config.toml
d_model = 192
n_head = 9
norm_eps = 1e-05
init_std_qkv = 0.0462
init_std_up = 0.0462
lr = 0.00141
beta1 = 0.9
grad_clip = 0.5
seq_len = 512
MLP neurons of a small language model. Each row is named by its layer, matrix (down: output weights) and neuron, and shows model dimensions 16-111. Each number is 128 + 32 x the weight over its row's rms, rounded and kept within 0 to 255. Numbers have three digits each. A neuron's up and down rows have the sign that makes its largest values positive.
After each neuron's rows, "fires before" lists the tokens most often just after its 100 highest values on Wikipedia text that the model never trained on.

L5.down554:078099100117118111208130127101128121129182088160102161143118176104127143150140161077140116123090129111171142122101143118104077121166098085084154128194055116146103170153133164146121128187147190137150149048153101100134158090084133166065093130129153135139129099157174162139097119073157137119
fires before: " |", "8", ";", "3", "9", "2"

L5.down537:196137135101077116121112086150132119205134150170137114108110135083152108194051151126081130152144119201133157147142170121140137149108162140141137121138124122140144108111118138138124157139143153246090109081053103172153135099086135077153136128132088154130175119092162123044168144147147157151
fires before: "1", "0", "2", "4", "3"

L3.down401:082127143122166078151167088182176099165144153096130105110132077130098185119166120172165114160139143156162154129144153106141139129116136113106124108114172114149185125127104126138116121098152119178171137144119132125114124156169100204157181150078163126164172092140040189148150129132130118123
fires before: "-", "\n", "="

L7.down237:081135163116138174170176156128083117151133125144112136060135111132075138166122162136101107124148157157182160140092120059152133087132162141116131099126113084084150145097127119146129173091220102158170101148095086087107102101150092120131135146153145141160192074118135121112157170120111089125
fires before: "1", "2", " |", "9", "8", " zone"

L4.down291:142096119160141076144117150122130138124140117153114167124187136135101091165143123130144191091120184122092112137161159157138146093128087106133146194117170069110107138137185151150129109174107170138100125172119112116127142125140113126153104140147151158126140155176134187167101122185135064150
fires before: "0", "1", "2"

L3.down17:182147119126093110116168109092123175109156092124172115169134124096153177100127078094139098131071160128179116144082120129019241080159106112111125124152090210102164086171155118130173169087135125115132146103155052149140100163089173163116113153110085161075079105139178102132173086131148108131
fires before: "2", "8", "0", "9", "7", "3"

L7.down104:035165144159100148084131107115115125119109132151102159138126109161175112143134172154101183140126123160158147156191059112128148147104159098118148159132156224124218174106036159106155137114086151065131185134097083135128169075096127155149116073143053162138115108147199113115092148096122152106
fires before: "4", "5", "3", "6"

L7.down605:081171182108138135157201085193131125132096164085084156204155112082103139115139089114090190155108164138163133114135164077152131137083128124154132091097179104137123102133067106169183158065159129075136115147134118096134167131157083132188083180110134074104109078113069093087170118084147143124
fires before: "9", "ing"

L3.down369:151113149113029110148115147133133094107130116174096117096162105154159084063109127156104141166073078079109135110131111126145150114182140097064170154135170158121150146152034121095146109111126108143153116102169094140104103141171188219161149097167100135101186060117147077152168109130130140152
fires before: "0", "6", "4", "3", "2", "8"

L3.down57:128124195106183081157158084054132081135097113137123145143090150172097122152118153093107120155089110151080064124098140131152064149059189118182135116151144179163129156149105139106112155143131124203109145106230151124184153181115099107109160157135122162141121163111139119055149097137121075149
fires before: "2", "1"

L3.down177:096084141068124117156153148121176121123152098127134153135123103120132167063154167131024130116127155107121149184137171119155144158162122119079082093147186182143153117102129105181096028169140103137196133143096107125150147066133181185090163129130149139070119134159109132155145164212139096074
fires before: "-", "\n", "us", "=", " UTC"

L5.down83:127115145225099081084145129150155148131101100147128126099120134221090153103152153150106087127126122118141106110148084097106072112168228190141127097133139091118136157086116123152089085076096116124144122164178099155175109132158176129171125123146098106130128167124109127104119092113100054067
fires before: " |", "–", "9", "1"

L5.down115:148121149181162206156145162128112086089122140134090143136174107167143165155135138142094155153148095126119132133126103146113102110202184120200178145092174113119145141141109175121091156090165149190085221112091156136154147147169108090127140127129129105128139136169162138155161165141113111068
fires before: "2", "1", "0", "8", "3", ","

L7.down83:150112088144104165160199147168068114104166070123110158099081079133142146176118169126110128122096103108090173142097189111134063140100111090160116163112100166105149127117149137078103150088118130171133124150144131109075117166144199096094119154152147160140081115091130169171130110098147159129
fires before: "0", " –", ".", " |"

L5.down454:193110126128182161097060095139129141170127094164154142107143166098135152105097161154107093101194083124089111111083145155105100159171067080114114152094080186131182142093143093115141087198092170135186091136179138136086078143121126110128151099135126103118110099143237151214160152105124140150
fires before: "\n", " ", " January", "9"

L4.down470:086137174175103053108183085140190150175165162120160116082115115128106157124152159161130114135130134170139116074151191110092135070117113150147107127148116076149133096155111144135130133086122155129188109138091125158085174133150126195180159097082138104145121145148116136114134127212155091099
fires before: "-", "\n", "="

L3.down637:118104226117064123090107081162171113120094139119080089126184141204092220170143168123123125156087109116125151109129050115099143109145091133130062137149191118106109076134017109166121123097106115132103140143147095167137108173099124167077099157094097161201167137174124100094131155107107132113
fires before: "9", ")", "8", "6"

L7.down32:112068080181164152145130172131138082116157071132079126133099091084190141130148125128145171124100145090112142123138088113142131103144180203207075104099140142154132137100101165141080157161045108166144129135123114149068139054158108133139138174092117099136170096116168124090103127135153141112
fires before: "2", " |", " medal", "3"

L3.down78:124117129061147118157178110125161184089155097134142138193124134109112090110169125077103116117120144119105171104116096122110060105174129099158124054069122112179096133114115176135139164110169165098135129145124098092091159127107120122123078151177207125136121120098166123182178163151138131131
fires before: "0", "7", "8", "5", "9"

L7.down10:145121154155063157149111124127117143149153103138145080081117134110122178113174127113106183171096102169129137164116191087144101123176129181117127127167155103154176194092154087130098195066170105073111143126089130153142106114099138123219128130115151112103115182115143082184120164152172143119
fires before: "9", "8"

L5.down492:188099129153175118123117098074159102102110129087107133154151094051124107108145113137122126138076104099108121144106124178126094117114139114170103148127057186144150162081125135125101150128127091208111133140088126121095117044111100111137118128153120153143102118153076138149102088131118115080
fires before: "2", "7", " ", "9", "8", "5"

L5.down204:179130148182149088114131099101132130108119120145167116113164159155135107085081111131130094123121180112215124144123101111102111135131144136092135153163081104147126150116165151118144147162049100111117130133120200160114182145157138117149173110088117134117189161133117169109142136127090119092
fires before: "0", "7", "1", "5", "9"

L5.down215:125112144203087131209123126168088109183152132118113134069116017165145069112125096094121084156097171170102143049085139144106114096148102109083146130189091098128135106097092114095078118128136144134081139150113157199105106174105188095166113136136142107190083140126160144071144174156092129162
fires before: "4", "1", "0", "2", "5", "3"

L3.down429:148184125119090087132148148047103147192135159167204096099140147185113077093122131180125155110120104125076157140129074142160123115097132117148170120109185066169116090122095151109142154102077135142094181132131090177107142167083103154171129147160082122195102118142161098149135136096098106163
fires before: " ", "0", "5", "2"

L3.down349:140128158166140155097100074153162093157108162137144114098093151148113137153137116118143140160083101192103089129105229166135132128097127074120135179114175085138116074113125085126153139114184178154100147154155150089196148118126135149099131089100150136130110147162091182140152116126149095096
fires before: "1", "0", "2"

L3.down190:201076086145089123134118209162118127156162125174078139085090167202145125128138109118080102111113097156126130090104155142142164083132157069145121175118144151178177147183107128175099180121166170076113139166165137150169139095119113072083178123157194115120134057196131140121123112137104105147
fires before: "3", "9", "5", "4", "8", "7"

L4.down504:197104111102129153218154136156153131147117103109105170077105158139053139098149127106090137115113161156070125078115139180120117165160147112150123127103173159075132113093115107191136119154165179101095123218092092112087111069103131159156119102108153160194139069109136138134149098161131095114
fires before: "1", "2", "0", "7", "8", "9"

L5.down70:173097117124098121101154211164135111155180097078089190132131108156119144084105139086131104133130135113109075079098114122102119175115089131138097116143024073136094167140163139195094185161106109155139078149125072123125168144152102132067153138121166126170048128121190103079095073144128193121
fires before: "9", "8", "1", "6", "5"

L3.down247:084131101104138103123189089221132145152117123131129088080124072124120150138217150174141115122124140135123122132111194090084148074081083152171069094142148116159127149069121114121078119115131130224149127146146138185119136088106151172153140173136081102148142095142148114158082137109097084137
fires before: "-", "\n", "="

L7.down600:109111087090129145149161209119142115054158170160159078033131135129126150170168131108162122152157138084096122100067161146120120110154116153099159133131157115208128110155105146106122164130139115057151141054114171121104102196089134153128136092158124065116117107120104111171126107144092114150
fires before: "1", "8", "2", "6", "7"

L4.down563:133137114147088088119141106179162065207165136154167143097146085137105129131129117164229110134096137144119134097182150138137138138179142107100068157093138063127113129134155138161112121107158115165181131111055087149092118103180106173125132126117137138215148145164079149145132192134132116109
fires before: "\n"

L3.down267:133101136059112127148150181124135197135141120119121147174176094088125087149154150091182128157094102073138096131143191114161149163157057147109148065155073089131103102155211094147174139113178105120154160128152087088140127163209109097180082201077094105091118165107124133154147075166107144085
fires before: "9", " |", ",", "8", ".", "0"

L3.down188:151099142123087127113135152095150157155145140126116100131156086111100112121169100160155155126109136161081113070114175141139159118121150134093130135107184167135157118130112104182131112114142119166123109082116072131138118176129075131140116073129173094203173162109125083099108103127122065122
fires before: "9", "8", "4", "6", "5"

L7.down635:162110138085096082171129048149137101063121122138178122140116112076145149129066108098171169144105156144143109140144131091110135110093156051155117137142090113076080078106132115119179111164132134106117176142089089174117120098144076121139113102165101146133200126144095093156120125118082154126
fires before: "1", "8", "6", "7", "ed"

L4.down361:121157130075114115171120119121152110086189087115144119127129209108119132081177084092115118146121147093200118159136123144124113187106087080121107099122080122088109136165141144134119123113167145104154127157121127105131113132143174181146162092097112169159078114163090047156170167101081129146
fires before: "0", "1", "5", "8", "7", "3"

L5.down217:141193104126115132101109099105133130153200117133087154129128169213142111119170122196066137138123122122135137151184176112082177141157114160152157100099135107167174105156138119125139165125142124091140135170096188139148150149142123110123152127108143139124143154140148151090129145134097097114
fires before: "\n", "---|---|---|---|", "3", "7", "4", ":"

L4.down97:161113075077089145147088149106130130143182084115133089110167166126151099143085072124163134120083118144166146140055177149154044101169063137108154131105097105129154166093157148175138146198146124156166117101068185109186143092111149100176114142141133122192116153129050134116132191127146086109
fires before: "0", "1", "4", "3", "2"

L3.down200:161110130151110131117121080178170088188103118160153132101121110103117113148111178126155177139088137142081106134145183179054145134176116081174176119113172153110181097102187168172112101136120154189119108143076161107124074103036120125128103109145107139115143168141177147154118155131109126184
fires before: "\n", "0", " /"

L7.down263:193143142150113139118155114192126104114189083063161162139177123108161115052141107119113073146084159173135117128154142118095109071148049161125084095139122156117121163118123155134129109104127146067157158088146125162069167137139143123107098116122101149168100121125136112190111098165137124133
fires before: "5", "4", "6", "7", "9"

L7.down480:147118105094183163143080095112162106113109077184113105123028133148177127068145142137184145106105161106068178060137145099146159168159124185138087131157119172102093133138129161140126114149106110190075167133102111097161138100114117100139104128107088138154163117157100146157104072178136149122
fires before: " |", "1", "0", "2"

L5.down210:114139108124117111158099130188135065094069199121088144148122122070081113110175160124173077103218150152113122149152180113110140104094134132156092131155113129138136105051097138141116103158121110068153168121129095123159169120096144131131071153155134123124135142157084133144128188142130108121
fires before: "6", "4", "9", "5", "7", "2"

L3.down592:076094110143146127147202110120162118165125154126127148094099121158133127143087155118189103126128182119194091107120151133115152091063146103103119161152093081161125097108114193148131172087183135121132114204100121128028146100124073167146125091090141088118104157094135139133148231055157100146
fires before: "\n"

L5.down304:108144099169097118161133127155114059136112110106171096108096070156093138129102178120143031104107117125118134110078100140100093130137142155086098086120135131087139151141120090181086080130144097125125131146136133126122081143099194132152087055143132094163116137144048148192114116154119125158
fires before: "8", "7", "9", "1", "0", "5"

L3.down508:082144116159125148078223132145104139174152162155091134113122108112120137101076124146154116068163115141198131058113142108107162075070127162116182109138075117116113112099164126106152104163137084120172069066153115083181155133088109137129092129134136106126168142128086163059170139174147136106
fires before: "\n", "Early"

L7.down588:167108140082124134153160158122083098125124118098139144153131145084130108146169116118111180144160080055138161133122167130136148135119104124142140167111117149119172134091130190143161085119093122233150155123128111146152170097127099106095114144197168131152126113080179112139064070105157132158
fires before: "9", "8"

L7.down590:139120085139111092035108147133101145129155090150160128066125153132101127113147170104091190196060080148089091110110183109168115157153134134077139160184120178138102152141177119180121121116104097209111150105136148166130168095093120160135171111169139112143103123091173083135118141191140111076
fires before: "9", "8", "="